Weights of a small GPT-style language model, trained from scratch on English Wikipedia.
Architecture: LayerNorm before each block, rotary positions, no biases in attention or MLP, normalized queries and keys, capped logits.
MLP neurons of a small language model. Each row is named by its layer, matrix (down: output weights) and neuron, and shows model dimensions 48-239. Each number is 500 + 40 x the weight over its row's rms, rounded and kept within 0 to 999. Numbers have three digits each.
After each neuron's rows, "fires before" lists the tokens most often just after its 100 highest values on Wikipedia text that the model never trained on. A number after a token or word is its count.

L5.down408:439520474412504514541507509508524488392490447521566485514489506509531463536503520513511546460566474528542560487481510477477496484495524517484515463513474464516511501496527547504437457521513518508498507451550480500314452572437471485509513425525546489469515501531470477528476499473516472539547473511499464501517440436557443509448527511529561534524468500499505492512499515479527526472479492460518508506512517500544486421462534505470513514527480550497499519474477506507515581536447478487480558526461531519509523476495526542463493501499515540498486479494472453411510449446469490519
fires before: "\n" 63

L5.down677:451475461453467507521473472484483455494535481531558530469480581491542518538525459490496543522535462459451563529554459505619439496524489521458467567546547495543448476508558489483623518493443509494490525487469467596536497496448507471546481507475502493468489532450491541448565531481496552555551532532543472470531481473531537535497525532487428519533506473543462488385546537468455474465484562479488478505461449465460485476547558570525525513527518511498497482461525472466361482403550442481573518509523537479533502467459480532460488564495441481522513531414458476439491499571440475402
fires before: " |" 54, " \"" 4

L5.down560:434486504503488478491591545495528505486517507499432483530564502482444543522507442473511519504505499459476497493499532530512456449532551477500507484521428438560451479485520555476517458541444501458564438555454542480503488449507450468538548571574502516518538529501476503585534476493455567480532528516526569559524480567508541426525516413456502505494512517437505471530432480475492573478434587422561443518438473558544485486537529585536498444524506543443484444530557459530508512487502461485494529515518568519477498487499538493408489476504552458542518471568491555484521438523487525532
fires before: ":" 29, " by" 12, "–" 6, "ies" 5, "ony" 5, "in" 4

L5.down928:558495510492464422455491519517443428455507513564582497530500541519434408530535543470554521540463564492494540480489520484561446444509433502500510482509480505400522528538519458534527517497489598426509499487523554517484481424419479501496449538485546548425517534491524524536498514479509508510534532607497496514485483500470508495519506502534524527574476518509555460433648504543555440473472520509570439503512496504442490479517474495507484475516517410457505514515543487493499530466484533462523512532497504424559470495553502501504570509498498438552463443468538583436555504475523473498
fires before: " |" 34, "." 12, " d" 8, ":" 4

L5.down801:475467536531515450583535508423475522551535533471468533475478484419548529514471444497523482443509597515495533536493493518515484583466457467490503491504543529452486465442485503571478444441519566480449434548445460445563521472531505539478464517525509506486522502523525503453491426456505527508510471534533511447459504481464555569448485508559451539406465521511484447539545424516507481529456424481478469532521588460524482527568555508569498502455524492515511438477462496501526525441498485469479496506448470518549488486585490488491468529499439493459437459525498526462515485550474579514
fires before: " to" 42, "ed" 4, " for" 4, "m" 4

L5.down726:440413440484446498487479449460431544526536546557449495520502478477511519508493517464537596511539486461534490471558494471425521484459540515523506487528491543495511510483554470479478516501476488418529504431615483545420515477519469467558511507485493526459507408530561518605504458532491509509455474566504500477547482532464449432468527495461549489525537512494431544531466525442469420454510558495509433489476476422542480498518569492544513464511448516446577470446566477526474461540511521474483530521529564490474500477503545454543547593528560505471517533507542517540450475448543520471
fires before: "ent" 27, "u" 11, "ued" 9, "ri" 5, " to" 4

L5.down517:426572528526435506581428485446539516478513482454535491539512463460537516531507537502471448449479509577494558514525560487503466567532513476526499549505369511516455502508564459507538443519506471529444463526476506543477515482522531495519431554431599462525428436479487488476483479492538497444515549507500583511502470457525546460531528430507525463563518456464507453541574584447543500501446512488576449480466498553497465488471439477532494360468467459531550501543481523495532516459474459543458535532491465510530478529575559483434534523463537530509530498494504431435562505510547559500
fires before: " by" 52, ":" 12, "ar" 5

L5.down448:476472425507510530507521530498493635506523524467495588488458510474459496496527512530513520447457481611555528440525537566516511533475451552488525453552460530467437450452456430527529514473538500521526504535514517533459437468490450544464469565538498456482547483429477495547528507510448508488451492545534407506471479520497527521527536481481526505506557533504505497421481542475577563510462459467444430520513487575488485524491501468487467492478548500526516496525494496490502492496521518472539474514463525466544537453456488521414520513460498480457560456460477522467459598543455450487
fires before: " |" 22, ":" 14, ")" 13, "y" 8, "ar" 4

L5.down901:500486492497494496497494488513498493468499507502513504497493516501499489518507505500471490505491503488523506509499507509486477495473508513519506519518503495511478476499524504498515494494501511505500497493514491497045513513493510505512505500504566506501501525540509555495502490509459517488514507516507494500502504454502506513472503520515489498492506483509480512475501506499497498502501493488502498478490501507514496460505505502498524503505498513486506522510495510500512518495496479505476494508520511487494495497494479514501512497504508513492489520513491509518548483506513503527
fires before: "\n" 97

L5.down148:604512534522532472597561513507408509539490511524560496532533465452496498457443462522495443418480535517463449570479502499520445486508511467536484495539471503459489506578506537523546531446461478406548546519490567503521576548515467452513546536456521464497543540500564524530515433499435569514547491548471512523514515531486520483502526506548471479535437467513573572449496497514488505453452523544467449518465487495532446539502490488490487456479507532508519520487578549488481440452517499428503525543549539550490493462548492450453524459480432488500449496504495494498446454534464415503
fires before: " \"" 63

L5.down864:539487537510493484381432526496527505440477482532567489508600475457448503456479472488572441457468551470504491478559520494468618476520471460552514528501485504547503500470508431558496499475495399514447520413508410540520510448469543466497490584513514448536472506487515473517456479516436477475540560568522463524476487539482538540540520475486465470520443591458495481480513517451498449472556488460569466559551485530532537484420499539508445469559492543495482481530581537461494585478498613488531434479489513509507443478508472544562491526454552492496502522504502513497539570510409536437
fires before: ")" 22, " (" 22, "m" 9, "." 8, " |" 8, "," 4

L5.down30:449535526446523465541442508527438530474483509467547532498461524500505550557499522489485519498513517500539499463570545474512528546503552433427583550438508479456435497510550501541488503540472541557468536467521465478379456544520462495494504471522378497421489546499443491541509589511550538437553516596510521438506540543527530505469529502564502510555463427490462517506370486562542494473482524504461439505409518483503518491512546513492442462521521507524496517490536518492520444476529517526510573494474555483463448509511522556538480511480471540473440525374468418462512472482513535517
fires before: "°" 27, "8" 10, "6" 7, "9" 5, "22" 5

L5.down740:529483578573550513499441466491518522512466479517544491524483520507434534457463541481538558512483508466517533425497530539576508458439502503489416482513442540512531558425473458519537461470383527515569497522437473442573567483527518479481497524588477452470514449467508448493542414470499509558531510557502497478518520486474521499591516488478476558512441476474489492551420568465520478459451501493528483543485520549480448457509568545512583532578506580469523523497514499567520553473476516522471569503471470506498499448483506473542472548500511487527556457488475464442517581500430472476
fires before: "," 74, " |" 11, "-" 4

L5.down823:468499472497470514507516484500493490484508502510510518505517529516522463501478497496468513495501535510508492484507496496481466503498512514496485529538481492489472496506496554495498489495521536503459510489502489505062488510497507495529525463503582525483507507521513484508498520515468533516534514486513481518502515448524493509472521535499514479475518492496491483482517499471498496519483502473514513481494505529487506415532512493495515522529485513485503524490494509500507544476495483508478501499536519494522486519508473505495532489482520501493489511527502550491540492495522471534
fires before: "\n" 99

L5.down151:465561472554524553502539558463494444463491549503468516484514533563586520451499555482483522527482479505528505473478475483609462495489456444549465509522533480524462476468502551439473568458439500526523490482543488488401476432442508480533456500491458457511481563479452610552448476520518529460523537484490523513472522551547545508507454515527504455529451474562455602539458529499509460529449534481473516484433408503571522555439510521514467562496530518509528410462504509468537391546584443450493567542535529448495496540502506459463523529424475522495498509504521489501464511536589433481
fires before: "-" 53, "gh" 11, "\n" 11, "ased" 4

L5.down958:540518468445513444454506519577492496519457442424416505456503524504513475485490487548481488436420524485445509449437530543482550463477479439540547496458457414499446538495457453480489475512463555464503485547503435526422494493551493507460531491520605548529498520453433464467532592487536491501460478496552466526499544505458579507529563471524466508473578437565474509509456515510551539617478483482420513502501481496539580530491487423528539502493469450546505483593461511498476471466509435507478626507545583504502573479536480516506522565519467447477457550492542485415526517459544546461
fires before: " |" 43, ":" 11, "|---|---" 9, "|" 4

L5.down760:480492540480511489482466489554540468491342498447505552481433510496465518510434493496475500524496484506513493495466467515481505524462485498551498498473529468492540506556488497465540458489523500459521454478493443530265516468463446506518483494476606503486511518532509654513479507522499558496527508510482532483467548474479531515509487502502522503521515461472456498506491527498494560501512466539497479547487527523496485549443477517473467557528510486494502537512528518507531423494491468472508530492521503474488507478484494542463471490512479498492529487524481529482516491526509505490
fires before: "\n" 37, "The" 16, "-" 7, "A" 7

L5.down277:476435470538554535509462500522547492542482563463560435481510469455445475398544503496493400534440500409485579508441543522530456563519452492502539443398484531509573476487491492515481469419526487484490520545580496476453513535474538455586578515511592525517462443520515497513489497506444487493484550483510517551555404475508505491512461519489469580552413476465499508465499512460525481465485519447464535511441469594533447491522511523562559507509456508496489456472508493473516541587474481520512520452480527493457462536477471524463550468524538481455517487494556447456536522499490450482
fires before: "–" 23, ")" 23, ")." 9, " –" 5, "-" 5, "y" 5

L5.down994:475531442439489453524494495557436461467404531447492535448451448562467533494496466560508491495514471493448470551507613529492488460527518476464515579464527436498434535429491448511533525499559525533531504447474530500586534520506404470514570394490496567525487526516479562541456524487517524501541529456411515436476503461515503491535470528546466507497498455570493538502515543461541456468516443457545532536482435461435549485464502565525527590434455525542537483535525492516467409481503496497554517492488573438506501562493456529462461550509539486497514464511459494518543541533513495502
fires before: "4" 15, "7" 12, "9" 12, "8" 11, "1" 7, "2" 7

L5.down254:581456542556489574489464538492467445507521546497467479489456486528489455493488542470522551502496416480492507494477554504416434417439501439493487533465432585469474423577526406476510553515506522545505532478499510475438498521600390485463481540494510536471538475517461399461514546508485476513487519529491519524473437516497484479513513483528507519499500524572555474404417615481467540545569525467472431576495431569522523547529514539512498484444514525526476527520570479509551447477467474537467487460448488436514511544498507478541560560514592485455483469498517539453477524491523496463
fires before: ":" 29, " |" 10, ")" 9, "–" 8, "ol" 7, "ival" 6

L5.down152:505489540506488489506478510528514448457517441513435498518476404462465540490512493545514463526550579505518482502513481506543476481448540532454574514453491429518473578469483465488479504551438458486465436461495549542466598572498539620473559443479513514502453433548473495536513492459493570440485535553518497447532496477452540494496533507512477475473525512392479513532493451564460560482529539581574499430545537471521462533498580502504460567539503492577511527467498444515523519527504489482522443462405490531507441464504563533459510448566489523554488523497490509492453530493480572536
fires before: "ed" 25, " of" 15, "s" 8, "==" 5, " |" 4, " to" 4

L5.down1001:483478457493491424540510533466528504516514518468508434474503439593472545441569510402492487497524508531484509531542551506470516493565508557464461451456446491567418524468497499506475542498421495538442500526584483465611448563483551546523472459556473501435527491446516517554591535512551599518529499413508497447468443435487528466522469488467533485517472444506558512529557511413478522511462513516518494512468493558476472526421445487492479532482433526461489510459553489494551580495518469511493563485512484496492468505500487506521520433420419568455395513496503521474459505464545533504
fires before: "==" 52, " ==" 15, " and" 8

L5.down289:504523475561430491564483487488504504523446554508478511544524478547448408527535419497480538470504429525490543463502608575542547549515478535493495561456405548556500496406513586504535523529569493460503497515450559501531471441436532549510499448449469468521422565429498539524503512493530443510519460492477512458575512535446518489516512445535502459527549472515491451436494524451486487485515514561521451504509476424398480503562451581498479517518466490476445455465510536482482566477561441440597559496493533489457456453563555485520537509496482490520483477495426514502534445460544522495
fires before: "\n" 52, "an" 15, "===" 8, " n" 5, "==" 4

L5.down550:479549518524452548526459536444569524461532461479536458490488551456500462512457539470544441559499489501446493492475539545467498585544558484411477439430573435453469587486522465552527445491519613591480468542509483454478543446527525515492463474416516508558544498523471434508483489475488500453539535545519492442519551518471547523479514557468507594445488460465488543472512484495553499414510516499525400517460509530516487469536530513578532456504525513510524467555548544488521503529489558509486510501448452559479566495479515512534495479476462483494499441562463507451490569517560491529
fires before: " to" 41, " from" 6, "i" 4

L5.down599:469503476494548549487545534503583569508448514486478478579556546463504508416469475476616555500473534443485511562521508490505514402495531376476509563524474516462540536520508515489507467497481486464532428410543459472490429445446527467494460474507471503432575512527528535531494414479470548496539512453402520471497497525445482485477486472560529448525491501483537491578430486499461515492561482510459506483483446384458498433483501446465533551497602477496502517479478573460534526434517545578496545539531515480461538505541526486492541457505505579521525456516496507489594520513434520503
fires before: "|" 49, "\n" 17, "-" 7, "ies" 7, "|---|---" 6

L5.down714:461522484470501511509475557612506472483409555511437474482429418493596517533522530465560534514461565505552512455469415571489459517488511435550454464532494510555483489549563519521489519447485491495537440529567419491458541473485525490536458436521524504596521486509527574490434530542547459471463550490474543508548523495492508562480432495423487504578435550508461484505519473430516534489508527559500475507453515583520472540464506481468489510469485480462393490533533447478526492555424511544444480450496518494522519522555460544488433551535462517531527495456491495544450493490562482509
fires before: "\n" 30, "-" 25, "|" 9, "===" 5, "f" 4, "The" 4

L5.down170:485434484443448517523482488468480533475485491527521482524555515493509514433552437461535467469510417487491524528513508484541534481413503493549526533558473505493453479479418471506533476439449506472506461490465505540579542532466561402487534483473425465467485529507532544485442493494579496492492547601500423491474493505473491487550489521449493506477542519443456487467522524337515527517527545481549556484484522472489577528534437508479467503509516520475491522512478506470421615521518534506537509508540490532478477527463503534542462488555472532515497533472536545525499510503498458385
fires before: " |" 47, "," 7, "4" 5, "3" 5

L5.down14:447478535495459544491451477509509582506478531462549513463408564503476487487455454487526516433519397508457505509475487494630437494537425535498469440493527465529454485422466460449498432488525475517530532494536494483387525564535494463495489585496472537504521523483531505553506539562424558541521476498466438422514478534497498491561479507482510547540549477522472489541499508516513511469476533546462391457532492551458482527612555527505493503437619535487433451538445543488468439531512464496528495528529535489427392523529515481469495501496566468517510474489489469471545459426488507540
fires before: "\n" 56, " The" 8, "-" 7, " In" 6